{
  "num_hidden_layers": 16,
  "hidden_size": 320,
  "num_attention_heads": 5,
  "num_key_value_heads": 1,
  "head_dim": 64,
  "intermediate_size": 640,
  "vocab_size": 32000,
  "hidden_act": "swiglu",
  "norm": "rmsnorm",
  "norm_place": "pre",
  "norm_eps": 1e-05,
  "positions": "rope",
  "rope_theta": 20300.0,
  "rope_fraction": 1.0,
  "qk_norm": false,
  "attn_scale": 0.125,
  "bias": "none",
  "tie_word_embeddings": false,
  "parallel_block": false,
  "extras": ["capped logits"],
  "init": "orth",
  "init_std_qkv": 0.0355,
  "init_std_o": 0.0355,
  "init_std_up": 0.0355,
  "init_std_down": 0.0251,
  "optimizer": "muon_variant",
  "learning_rate": 0.00705,
  "lr_mult_down": 2.0,
  "beta1": 0.95,
  "lr_head": 0.0148,
  "max_grad_norm": 1.0,
  "warmup_steps": 200,
  "schedule": "wsd",
  "decay_fraction": 0.773,
  "decay_shape": "cos",
  "final_lr_fraction": 0.0,
  "batch_tokens": [32768, 65536, 131072],
  "max_seq_len": 512,
  "doc_mask": true,
  "train_tokens": 359000000,
  "max_steps": 5298,
  "dataset": "wikipedia_en"
}
MLP neurons of a small language model. Each row is named by its layer, matrix (gate and up: input weights) and neuron, and shows model dimensions 208-303. Each number is 128 + 24 x the weight over its row's rms, rounded and kept within 0 to 255. Numbers have three digits each. A neuron's up and down rows have the sign that makes its largest values positive.
After each neuron's rows, "fires on" lists the tokens most often at its 100 highest values on Wikipedia text that the model never trained on.

L8.gate199:137166110146166132078110134099157112101135104138127141094112083068092107144139099110150128150122155110168129153096113098105125102151101159100111123136140119163151109098100129168149154156167113129141094163120125120109132133161131124142139090138107134144151170145122138144083129172120122119
L8.up199:137144149130159101123079140119110153166134137160139163123102125144157127135144164105122162130161110123177127151131120114151079127164103136143159181155145132103134151148120122153182131151078095155130083088113111152130100128130124134123112108113099139078137124146120116121114130124108133098
fires on: " the", " to", " that", " from", " up", "s"

L10.gate351:092132099102105139100127119165110125090135113121159174094123099097131097144136070083147168150076133139132153141100142106155110138129156127136062095122139105142117111119144143157135151130106118134126057118098116120111185110162116099137137115106098154107170093139131136151118110110100125116
L10.up351:165111128128117116110157159163096137165139148106115106128129168131137116140127184145153126153182114141110132154128144110145111140137145123132104176154141136128136126102093095099111183103131122086177129135158146162171127153124125147133134113120130104107132099091161155145138100154127140116
fires on: " of", "s", " to", " from"

L8.gate215:154125153117101114153159149143094157089152142130112113123111118163086127139136083108119077157146141177096122116114142115119149133151186122117098144115138105172112154142156129171137121152115103177118091147187138092093091136114102129153079106107089143132127108123111131117139128083131173162
L8.up215:159117140174111165101145127123123162155125151121125080124124117123128085107110191156141110115205130139099156103141141109147121161125130176111113110198129135152096165121101152176167142110116144132156098157159118163114103102110131043123147128125181174116134097135146148100097119118141132133
fires on: " on", " of", " he", " to"

L11.gate36:100129103134155101106110117119131125129110178097084154129130109099165130108150097095139150143139142124124150142085122194120137114126154155108115084108137075103118180115181139163111103143104142114097117141094141097121123096100161131156140136178133147075142131167078077132114114142147152153
L11.up36:137083098075145112082136143161138098128119088159144077137131158159141112146107117123165143119149130098105133128090146131143133142127142115120123157160134105120145119184126122132131125077152117060134144119104150087142085087099075104110151135084139138099138152128143147100133084153183108095
fires on: ",", " and", " to", " from", " in", ";"

L4.gate605:146102195144106101122115099112114112103085131195122143114156149139136147118140110119168109137147105142107150137169131141139120153132149148157133103104091142117161116110078125156136137119124116153112125117137105122110122107149172138084107124107124138122097155139160119159117142112140149149
L4.up605:087140165119082100124096118108165096157148156144122139097157167102103196104158111107147092147134180129136157118114106127138140135124159106131094103115112085111135097184156131179142112137113146156120164155147150151154114123060136138094165128137136131129138150098097128168142108164134105146
fires on: "\n", " Season", " (1998)", " (2023)", " season"

L4.gate338:147160139138117139104134114093140122123109120136133115145127114130131137108116117105114094123153109116146099135168154106123112130120099153153130140125125128131147122111098098139116186107125090149107057145112128103147136128151148116135149135124136166138153072129073143112134137106119169136
L4.up338:158159147147136143121136113140168135110090148198110118119111141125163124090150145077119121095156134130124123155124141097095129119145107123090123121109149158140118119108103136175107089133140120148117083111094111131126127149113171126134169111130162169153111105127130135102097122130147128103
fires on: " |", "\n", "|"

L8.gate147:119125129125093175167109117121168086102158154099148139113145168102105126159133108144088087118162128118161098122154134136123106161097104120151150143138150130094107089145106146147119137141104104131088147116129132134116137103100158137139099134128079127134119117161147147120104118119156115117
L8.up147:125099189087122159144146134085130170137138113141137131154139152118107124132125107144132100142159131125143137165073100086125112126127155121129139141115097125122119123140130166126127117132122111084145143146108172123071148086092158146130137141137086112097160139185163132138154138062132108128
fires on: " |", ";", "|"

L5.gate24:130128155118138095132140153117144125138132133109095164132119130115123118141100130090110101147128105095156121078149111119144103129112157151164154094135151102105166126075155144137143116133114134190115065150121098146126118140093101129106066130086070153168094132139138106156132137153086166099
L5.up24:085141084131156117122126128127119121077138120163114184172121139100103147124142135099129104140132115131155090112133110137158067128172139156169139134159159132159113116132140148139135132127149124119118164139141123159155181111152107121128164136105138136125115125117126160144136161145149156127
fires on: "-", " ", "\n", "|"

L7.gate198:122138136128117180085130156106105131155115133128136164125140153135144107161141124148156119106146110127158139156099111116169159112117161182128111063125129079136127144086124118154142152130142131137099115186131090129147140140147103117152145128114156156082148099109163125121126108104153165120
L7.up198:126109107119120166130135103154110124109116103142166097133157088129117123124164167104150170116129164095128164139104175161104088101115142136091095113114098123099154160138066121138165194123123108133172122142183090129109114129118105137137137095134109135114174119136116149123157107116146163119
fires on: ".", " of", " from"

L7.gate603:125106134133168149163110089128157135105152189163151101097113125104103138144101123082112139116117137105102133103130113162123129101129126104131154146139165134147120130108133160157166125140146113116083118108124142127148110105167129116176136090150139141171170166111135139163156158126160135135
L7.up603:160139122153133110132126111052144166142074148163101094185122165127128166099098128118094155151160136117184080130132119161129116128110127134143069132137137152126113134150136098145152117128171130113129129114162172109161118066103140142181090143133117152101094130137128145150118133106170135150
fires on: " also", " then", " first", " later", " previously"

L11.gate380:139155106130116099112114118144163148119179163136098144145111193128149096106139154101133153122132120152118124129114135161118136089122134147112144103187141085097116171140149098121144165131131113098161093135162111132116123158160130080140126176121101087147076133139106122141110096184122145116
L11.up380:128173128130115146135165094151124117102135096125100176144135128142137121118112107163123119111121141146157090112104104189118159089118111172151103177117131126149132138134128112120113121146143129149132133126124091159144109155141121144100091126145131146134104115124161147143167130144166128106
fires on: " |", " ("

L4.gate626:173136157111109140119096116127107118133138143146169146122129113140159124095096151145104143098125118092105140131153140121083129144129084157135144109136156142169146103140135101108126102093093136115156102151145113117153135124186144135120139137138141129139141129135134147137116102134120127120
L4.up626:127169118082127121153126120170134120121135113121103113122147114170161099139106113119133124085130129114142120114158120164076093132126086145100099115103170123156124093134147130138090141135107114104117113146085114120141181121129133132161143115159142134134107108166156151125128132152078158107
fires on: "|", " |"

L8.gate461:131121134097141097138137110123048096160144101173148145075114074194128138111113100093134129158107138191131084110127128119137143137104113160144176124147173096130143142150114124151127115191115086112105134164124113094134118153169129138126103096134183114081116133136112102137124100115156116136
L8.up461:087109144154162134152149099190123100142123105131135099142135110116149131164099103108132168125150103121108098165145151109106086173125090127162113127138101138121140136110123127107117122123099149106154135171141136098172175134154122127147129151142157157147124126153114142093115145183105102105
fires on: ".", " the", " of", " In", " |"

L10.gate219:127054152143111100110105139112136134103146102111115118129099149151139174143114156092128107135096091216138132129114146147142114141118155148106103108124142126109170108135178126146126119126128124148165128172136098101054095187145146116145104115107090136112133126129153146135136119124179184133
L10.up219:111133119157090121127145152137114130129127159106101114138096117134150138106135135100128137109119074181116120082148138123158152140132141124147120119161153159074115139136118123096111138121149117108149131173141147107124142129150144122146123168085106150147153139081116128111113156133172121130
fires on: " of", "\n", " among"

L7.gate15:174100132161153124144191134135137178130134138146091092135090127102135129154130174166123135146131125131135150110119137115097114129148087134169120092175110137125156108113099119131146155140129100178135106124163130138077148136134097130082106153125159141115122151126135136145098130102088141164
L7.up15:129085111093173107148089106127079160130132114154123127136145162124105182104138117174112123089093119142168120134140129122123115091189138125180107125144157123150126148130146109142124162149110145134153142154141119144174128140159124108138124144094112150134130114089137110106146154145145178131
fires on: "\n", " and", "-", " "

L11.gate473:150105140234103105127106096134150115090147158105110109119147160121140124188098131111140146132164127151145080119134140097130112117128115126158149101144159121095133161164159142136141123142145099113148117107137129140126128068123134125135128110096110140167133130125100086123126131112116102096
L11.up473:116158123113136100105140132109101104108154098101071092090153107133170124153142128128129152111085121132105079080147120143126149127134149152105128128137141127116106103144077140102119107178154115099095147154141129137181118062150198106145127104116074136116100143141178147098131106155171139130
fires on: " from", " |", "born", " in", ":"

L7.gate495:122117130156145095136133099158134137152139128115135137102091204122170117100111144153109122113130122133114141100125122121149098090149140109084155134127164124142135132125137080122135114117094081106130143135105107171113147130157105108099106120125093095136117142099161133130108121093151123100
L7.up495:148130126097139116119115120171139183119138077122161175123159150124111097122098122142131136167143115114147115097120116149152147140152093117110110165135112140115139120135086117134126125150162130143096111120139104112139121137131156121117125161117070118096119157108111146150113124079138104145
fires on: " |", " (", ",", "born", "\n"

L7.gate165:091141129115149143161093102145112143091116126116159124083115154132120098128128130153122139137157133127175128122140173122101147134136101147086159075082108121126093138135122136155139088180135158124169142149144115125153118137116109103110131157097162153124138124175119164119131132150132136091
L7.up165:176153130149127126110106101085149127143094134096194168117128156136202143108088099162116151129122134132115089123094143143111117120126122148139130137117137099163149167113154109143120109132137100098132132127117124094115117151118128101153171150117154112187148128157158188121121148120142097126
fires on: " and", " is", " an", " was", " a", ","

L4.gate162:170172203138119149094132116130119110130120123211129127151115119149171130136099144113123150124170127126107077139148124128100156152110095176107142119135183136098104127121128109077111158154107092154093083139133126165148110120151127134111154080137137107144159150116080153129135110106112156139
L4.up162:136127152123117150126114111114145089163122101157119128121089127138151128123151125111147125125141125117149139161157139166103114151106099143124115107141150109117157137133086087111131136122087128143118113200135149105156130130164165133155153115116134100152138117152122132122132123113116144125
fires on: " |"

L7.gate266:162122141165148134121145137143099112103090165086165120116151136075048116124156129129115119129085146152127125169057128133137125139100139148121115153104129163090106104093138108131123166127128141116109167103074114117120134099143123170104141095112113098101103088130129116136140124109132154124
L7.up266:128169124151163118147107095103086121140118162118114114119174097101118145109108149117121164204121103150123125151122117102108132138094123113145105154150182181145118139128083133176145097130131133171146106086170155158097102120158141147145136143115157108109072094124152141109140160155116092118
fires on: "\n", " Van", " ==", "=="

L6.gate534:138125145139171136160101126089121067114134113151130133109116083111090113142120122073128179156131130084165158115115187146105131123122141149121147077111172116124089126103141125126122116193091118116165163148104112099089134138165117110142127132130134126146110082166101103095110146144112110152
L6.up534:133137156130152105127090146106122087160135150124154165110111131114143140135097138145134162132138151142135084144163147153124106144125127129144135121124118101108133131107094118111130157115123134124140196146165098140112146107149115090125104071118125106110135104146129117108170122107142094067
fires on: " an", " =", " a", "an", "hir"

L4.gate254:098106098134166148129119133155099121126144146122172105135105110137120129114136107131109084136098122123115165112104124131109112137120122084139082128100111137101144127123108110150137106120127141160133143199095114149137147128067119146148148135138115067118138117137114132100103114173149174145
L4.up254:137112084176135150139171123107103156135120167166125116144137149130104146095117175097106142159131102147075126116144125106121154167125150114116115147100158126094179118152101133075137134134145146116115100143117151144113133084148147153185140122097160093136115113081154110150093112144202106129
fires on: "\n"

L6.gate631:122108112110149102152131128066128136134132131117146122122140110127133146114141167139084165105105161076090134117114125110120150185125156101158116141122122063144129089151125107154143143104155092122103126125097098110105105116156098108132120111134144095122130056140124131116089132114160112147
L6.up631:130145111137140139149137100131128143072113144120149097102179152115128113099189105168097125146135132079075145140137121096127146113153128115124154098112134117147116146077149154212107143115155134129118113082145146142107139103120112121140111159117080083101116129125112140101151132152129110115
fires on: " |", "---|---|---|---|", ",", " (6)"

L10.gate295:145128133090105108157085151101143126162143118159098139176115137137182094113110116059173153117105119129106171108134158158108083157137126124148116087136173089118112184121099133119160083143143117104111139111147119131127118126077123115100132174153149153137142128160095112123108110185138142105
L10.up295:125133143109115112139108122140137115104114077116111114101108140155140137096147197125118228117141150103131171150108124178156128084110143150160095145092133111117145145101135116172101117135105143149128147105169139125084117128094097098119140137073115128117128113120133137118133144135141109103
fires on: " to", " and", " |", " 1", " 3-1"

L4.gate372:099109103136164075123104118127116138110121153147126135156171102143137115161116138093123150137146110111134147125183156146133121129126096118137129166148067144124195131142180095176139122136077148142160103156126114127120135125153127146134096156128121119136106095112151079125119110131128162114
L4.up372:118129143131119107106115094111120131108150155133125187162140164107117122145155150105130113128115160131120088133148094094097134133121117102098083143161081125098143077140187116167121149133157116141098108108139132126119125119144145155106151135129112135108128123110132110161127131157156149120
fires on: " is", "s", " households", "^{1}", " Season", " season"

L6.gate93:156151114128099133098160089093116079111118113110137114099112105132112119145108128152080138144116128106124103129137129132133114146142067119164148161117162135137102121157126105125120141127141139140147145119123126173119118037145171121120155125148080094128107110145126114145147104077132116079
L6.up93:128126132081120149139170124144123126072111163138147068111171142129106123118166104138111114146151108125071075124127078120127158136120119111154109136143157155149108103104113082150120099134124114124138192117087144150110154061134123137149120122152080121115145150130161133141142114060130131080
fires on: " |", "|"

L13.gate555:128119112133099129111139138144111098107099158142131126141150178104125150112077127115130135131134145109149102087150082162123075118118168143106138117122165141132144157101151123124194116129109129113105153164143134128150153113089104161092116126058083152100112166092157132070176129157127108097
L13.up555:151129088139161091141124163108121128117103124130118108117107105098115156086089116132088146141145118186070127152141119114136086137150130132139135124126116144111121146134111124143161171167097110110134163133159103112136135140110102102121119163147155160104120109116210157109126150144095120153
fires on: " |", "\n", " (", "|"